Weights of a small GPT-style language model, trained from scratch on English Wikipedia: 6.79M parameters, tied embeddings.
MLP neurons of a small language model. Each row is named by its layer, matrix (down: output weights) and neuron, and shows model dimensions 80-175. Each number is 500 + 25 x the weight over its row's rms, rounded and kept within 0 to 999. Numbers have three digits each.
After each neuron's rows, "fires before" lists the tokens most often just after its 100 highest values on Wikipedia text that the model never trained on.

L8.down385:495475492453487485501471474491495447489482549499505531487467544511519506472534503471542507531486520537471498497501492523505491532517482554518502475533519464483545539484550511532457484512509470488511476547543504498492533542483540511520487554510509493477493483474488475429522550527503520490
fires before: "ct", "ion", "or", "w", "n", "d"

L5.down34:541475528506468518459497520511483490524479464487485502504500538472504488498481466518466473475508488483495503511498476490507481553508492528486486457457463563502524484491498496466487501539488502495490541499485493450504492497501486515514490514447482456427461489507489489512484487507562555477
fires before: "ation", "it", "at", "ar", "es", "\n"

L12.down265:490549468492534477494477511574511496483488508508484485502475520509482476488539510507501481481520504544514511512454497507473442498485489501513485492477480516480485445467533470496482504488506529498458529495493533501511485512468489489480498526505462491495552515480483534500576507489515528493
fires before: "s", "y", "ies", "==\n", "w", " and"

L11.down728:495529514498531504459506513493503492543492534507460509512473497465515516509512508488439461510503498460467481457502485513516481523513554504474517483519515474501438431516510501533488473477484507469500508488532511481494483468540466496496492475482520518468477536512522525521508536514494515526
fires before: "t", "al", "l", "a", "ation", "i"

L3.down546:508442490464487484491495466495525525534512522530511470506456470516491516542476550518522503506558508475494482486530514518539505538497501461485517506551482513476485516478490490493526470464500484488506531529520461466482442514512529489542529533530484485447508479473500495493526503514522529533
fires before: " ", "am", "an", "er", "il", "ar"

L5.down498:531486461516472490513470515552500498493518483500509533520489481488494504470518456501529511490510508500527487532480515454484538508513516441511530512495476504476481552482475550543471470509529494521543514502478480502498496514493524462530489507507522519489514529454504471525506507506506532484
fires before: "ed", "ation", "t", "ing", "e", "y"

L3.down554:471471471436532504532496521493475475504525492457502450471530509490500500510487544507514513513480481488533488520526521465481465486554559487499513538465518446535544458523451493519460478540468505469532499542557490486493516502505495505511470512542503538484505493501507489468527493534512471502
fires before: "ter", "h", "t", "e", "he"

L12.down719:474553514498505499488520477489486470539537498508524503456494538469510451515502499493513493479533543485531540484504468497532457484462494530467500523531482516515473498478501526496485502540508527519516532520540500487502499508495465514526523511496475473492558497521481507512499505530495499535
fires before: "ol", "in", "ul", "or", "op"

L5.down359:527486486496464527474503488521504507541544500488473496482497524514464468476498438541525526486476494492508497523460526454528493508551517508474534527494475513452524499508494492514484511499533536493481459493495505506535495486494512473472501485527484502542553446498503515516484503527450478507
fires before: "e", "il", "m", "end", "p"

L5.down50:503464478490478511520500541518535479528509507521528466473531510485545565491468493502521507488523477492493495509501455484488486547490527498457512507543532506487472498531519534502486509488491535547523468491524478501513509547500479549510483492500500464495504461463497501530496509475499488514
fires before: "p", "h", "ing", "s", "g", "z"

L9.down58:485487478523508496539506454487488502507519512495538480493496503474526504505476451509498481456486506488473542516483479546508522524459475511506529537507495567493494475514500491518511498540501494472501476468492535495493540511482489531523516511523443469500509488495489479488495500479547503516
fires before: "k", "or", "ol", "ic", ","

L8.down27:470493491504546520531453525492487478515551537481507545522505517510488482476501485526532456478497493475501514501447534477506506449517483516457508512494495505550472483488459481484478469501445529487506476470462477507477517484460505469464549528480480544522515474495501477497502473505478538504
fires before: "en", "8", "5", "ent", "1", "b"

L7.down286:430512525517475505513507503474474463490534510510496526500520520532486461498520500515462454495518523526521490503481521510482485527525455507502536479509513486499532538458490508458518527520519520485476468503473525496532502477442505437490497493516441454473515494505502537526486503496514513486
fires before: "il", "ed", "i", "or", "es", "an"

L11.down177:513501472509535511492453507529522464431539483493482484464462499495534504494515499464502534515511486536514519550506463543502555470530504488525471473482468475522480534504484540546494484502466496501513537503493474488543526507496529479498510556550505484507521484544509503514529495525507502465
fires before: "ent", "e", " on"

L7.down53:500479504482551495511509472527503489529519516496547499504489502520492511474540490531503542502517501490505497526469496489510498512460507555533487536465502484488495498461498446495538478512489517500468451511493493546543487471464494477475490531538471465515489496469455455497554515561491531477
fires before: "8", "9", "2", "5", "7"

L4.down646:544505502500540472509473502528483506467459460525505510478541474535517549539528540506514524530485544514493511484486474508485490518528535501538518454494469502508503538511478474513476489470457485516501490476513503518521452546518530477487509492524508484505466493480503511523516471512509494532
fires before: "ac", "ay", "e", "ec", "ect", "em"

L9.down40:472476460477493485478460482489514492530457546513484505473492504486524484508495516463531506553461516518452443493482454529479501503466535553529467474479468482483488474487530516497481499503542491461470499509496507515483510511465508501515526500510516521506486527540502497506483497442502546474
fires before: "s", "v", "t", "n", "ar", "d"

L11.down573:478508519507479488555494507484465504491487539530464533446479491530482496519507516493482512529468502489519552515501491479485506491469526480477489510487425531482506523473509508532548505454478496521504521463482476499511498531498489535470486456503519515505543475498516498480519516545486482510
fires before: "s", " of", "ing", ":", " |"

L11.down471:501504477492519500516504520505521461523492526495561552493539499448524543513487526493543507456464494467486495496497494524509521485530539499533538503516496440481459503475486539544535497485491488500498517482523504471481500485480503546480516450565438527492506517463473509537564540519500522526
fires before: "s", "ed"

L11.down202:479491487517504485508503460495450446499487492501519526509512462512497476498519447477533492474508511525523510490487489533487519462549475495482484535527503488510573479524485483467522512558509494470542488468483529473492513498495546499485542515497454470491494521495483474465477480492548518460
fires before: "ric", "is", ":", "es", "an", "est"

L5.down143:534461509486515538532539491487491489480497531511501492498529458514479501455478479500517506516486496516512491480500476475489510536486520492499510521481493522508477505484475510478495480535520495507482519501503466516485508523475507492538463500502511502550477524512499483527541568510506504487
fires before: " ", " in", "p", " on", " l", "on"

L5.down260:575525524509544479533465488495480494488470509536502485514502530481505538496499485450481564480458534485502506571529484495490533473539535554454529474450495491474500463513500468530503492469489493500516497485508473544481479487452476520502462507476518512470504492515534503485494521490491491548
fires before: "l", "e", "le", "ot", "n", "ul"

L5.down572:523473497492503498514548500471526551476490537508500459530465501493493529500490515475550510520540465471522462463521483482524492531484554491491497504464479519445535488497463531494470431497505523533539518539480493463498479482524508498510483516506501503488525437494506487504529500515468506493
fires before: "}", " |", ".", "8", "7", " m"

L5.down760:542518491512513525526482511512498515491504514546502489452495494455510493515466525523482532477453501500514502511505532478490514480508518495499471470463521465501542459465492492465520534502501520473484519479461484475499484533522464512476474510550524483535493470463497514473532526502522495492
fires before: "e", "t", "le", "it", "ate"

L8.down691:519471483520499504505467487471503521498526552553494541536511509498482510473484508546475498507488520492493509460510492483510508460566530564468545492491483489482450509521518496510512512480506462466488514521480507464487479441499483548491477511439514508467496507504551515515521496479518510493
fires before: "le", "l", "{", "e", "il"

L3.down27:557518486511514509526460463521500513501502507535459504512475516452464561480508485522481514518502477420459478486495454484493469502492447466489511507488516542487515510528470518459469491490484528504509488477448518459514449411516471517483491493538445548501542514491502472496519522540472492507
fires before: "y", "ic", "t", "c", "g", "f"

L8.down545:510534480532467428499549505513511490526474533509530503516516530506520488501471486457510522524512509524502493502482508522506486502523487509522476461492439511488509484487504501504506494517486518498539472430501529466520529482491480493500508492467476502540536475496479508489546531458487500531
fires before: " |", "8", "mer", ".", "4", "7"

L9.down447:461444485512540523534474481505504512457528537519442495457524451501487513503483528473481525495513492466533488488495502460545517494493514517498542480495493471496487466467472507502546497455518515523450541540438485480485508506535492482479513517516509495505516476447536529493507494504474534522
fires before: " ", "s", " |"

L3.down430:539521508537519507514563484508551435517467491515490508483504488472486494501515491525517498488508491498496485488515457473508504460503460509498470506481490528508498553490506511537501469442494481504537489525535519487535492489486448484478471491530474520507561509464551502478547492526486486492
fires before: "ain", "i", "ion", "is", "ul", "e"

L9.down691:534450494492484514496483524489525516490483493495482516487520498476519533485488505502524501460468460463478539515435453497529478490464499507458526499509503494493493492514477541530470488465529531511559533497527484498529508458542487495486501493535511542515441497444526490515528512506520487532
fires before: "ed", "ing", "t", "re", "n", "s"

L7.down568:517516508509487485506515497475496516482495482508480482526534511497460492531481508437514531500533479506504470510476462504501522465555502518546530481462500476476507486478499508529491523569500478522467503504491488489478480515478478563526485476546506447483530529494509445513500494467541531499
fires before: "e", "k", "on", "al", "n", "y"

L3.down81:521507454552540483545526462516446504502507539516464501507522475526529487492499528535530522523510480540492470524486518511455488517508514486479504553467482533503519496507461434533471478489473472452502507539479484511482524484469498501525466495492496467521480508508494477517473484506521493484
fires before: "c", "s", "p", "ric", "on", "ab"

L11.down49:515505532503502510511547531525531509512482461495492499460435496466497488490499475502556510523470505502485485526508477517501532507494496492485482477510528507452507493459528511512474474478475483501530503452462462459526534568442526511511474517493528524448482527500494522499539490490478518495
fires before: "e", "es", "k"

L3.down535:530496500502510488512488481495482483515501495534517443498485481492488496518522496487489522477511529476482487477463509472493516539513503453471504481471448527494524479535502508503533533492494507529480496511524451459533481467493449463432490477530520487497582471493521524464466477479487502509
fires before: "e", "es"

L11.down293:537499541496484497535482533534528502515443529510454446545484541492473485494520519516491460493513552470465511446452503461482540494493524505544455487441507483531474433502509511465543459507501535507526516508488497516527535481504505487474485493516532508485525502525500479476480499530512466547
fires before: "id", "l", "ation", "20", "o", "at"

L12.down244:498511419503508519502499498487508493516491475489468484526500517519485502491528555521490470508490514453514524513485509516490523525531551492510468512499473504506508515491519526472471511517523509478521483482490522449520519513504508468535469476477492506520515505491488535490514559484466497523
fires before: "u", "ur", "ed", "7", "8", "g"

L4.down344:544490514532492519544523488474542518494491530506522479484485486479519542490474504463522513501568500497485460499517507484481509520529511502501518513468484583444589457473469485519493458503526493490537525518502474480506472501538497494492491508480526459471525449484481437545496507516508490518
fires before: " |", "0", ".", ",", ";", "5"

L9.down754:501511481517515485496484503494510483502481525486462532517529508474462529524514538500561472509549493503511465521511477508485538469531502529516535565487507517513472528485466506488476493521456511486495518505480535472488477478521463515502454497512490543517502476514509495507495491481490506488
fires before: "il", " the", "f", "man", "m", "i"

L12.down108:487509481456478516539538503492529489496483516526491489545489501500527506461503465514508490498476491521465509513422435492475459507502478515501546518484507488472503522510515458514498481535434550529485540495491500481534471494492465484538515495531470498492523508471494519485475490501517511516
fires before: "er", "y", "c", "ch", "h", "==\n"

L12.down315:503512507512513514474533498455499477509513545511524446486461499477456547530463489509515485525494451496493523518501460496508528494518511460524525469511495500481543525476489470499499508503495511530495488516513470534500480484457513496467507528496500462532539480492514526497532518484476526519
fires before: "u", ".", "ab", "8", "7", "uc"

L11.down118:495531449538522469507508513520496474494503527485448509538495520502509495546536503488515457466474487511513502489472503537501503566524494493473420476467472510505511505509478467462473514526517495511537492472458524508557512490471504457482496470490510453479504510500476503509478473464501534497
fires before: "u", "ur", "ed", "s"

L5.down451:507456501540504501552486498529510521492487522483525507524499527507497517443505462476489529449541510485501553547494496518514499445509469495486515471538519538501498534498492491450456468463497498519550518544517452522453512469494502505507528507475474488531529502477468497513497506491568489492
fires before: "t", "em", "al", "n", "ing"

L12.down49:501446510493493489522483526505500494485509460513538501483514495464472532577538504489515497532513519511497459514495531482493469491537538521477509507503451490496451469480497496477518512500497511493528487507503566504493513540494531510529489457479491535511463493515545491485505506527448465505
fires before: "h", "t", "he", "n", " (", "om"

L9.down764:505459524478506481517487505484494513492479465517482519508453538492481494491496462507488509511509507487512520515494492461527484464484472532492527537441507482512545509470480518454505495488474521525488477443506514510511471466503511439502508546512509528477487478516491498478485494511515495506
fires before: "ent", "en", "as", "at", "t", "e"

L9.down342:491462481487520528482467474481490473478514501467466516545499543499468537500437487502525505484497493483524511543455515485502490504489525514507482515540518488503504484515520489571487455529519502500561474467557501558512513500491518491485446478521539511478461507496518482520483487459508498528
fires before: "n", "t", "s", "c", "o", "is"

L12.down457:484469453494512529507543499492528528490528526580490502477522513507505541486460511527482485518491514490492523515478526563505498453507482509513536412496484477526505509542518486534492503490503471453498519482499463515507533484502514523518508507525488533475503523487487514514506526490547514493
fires before: "0", "9", "1", "7", "8", "5"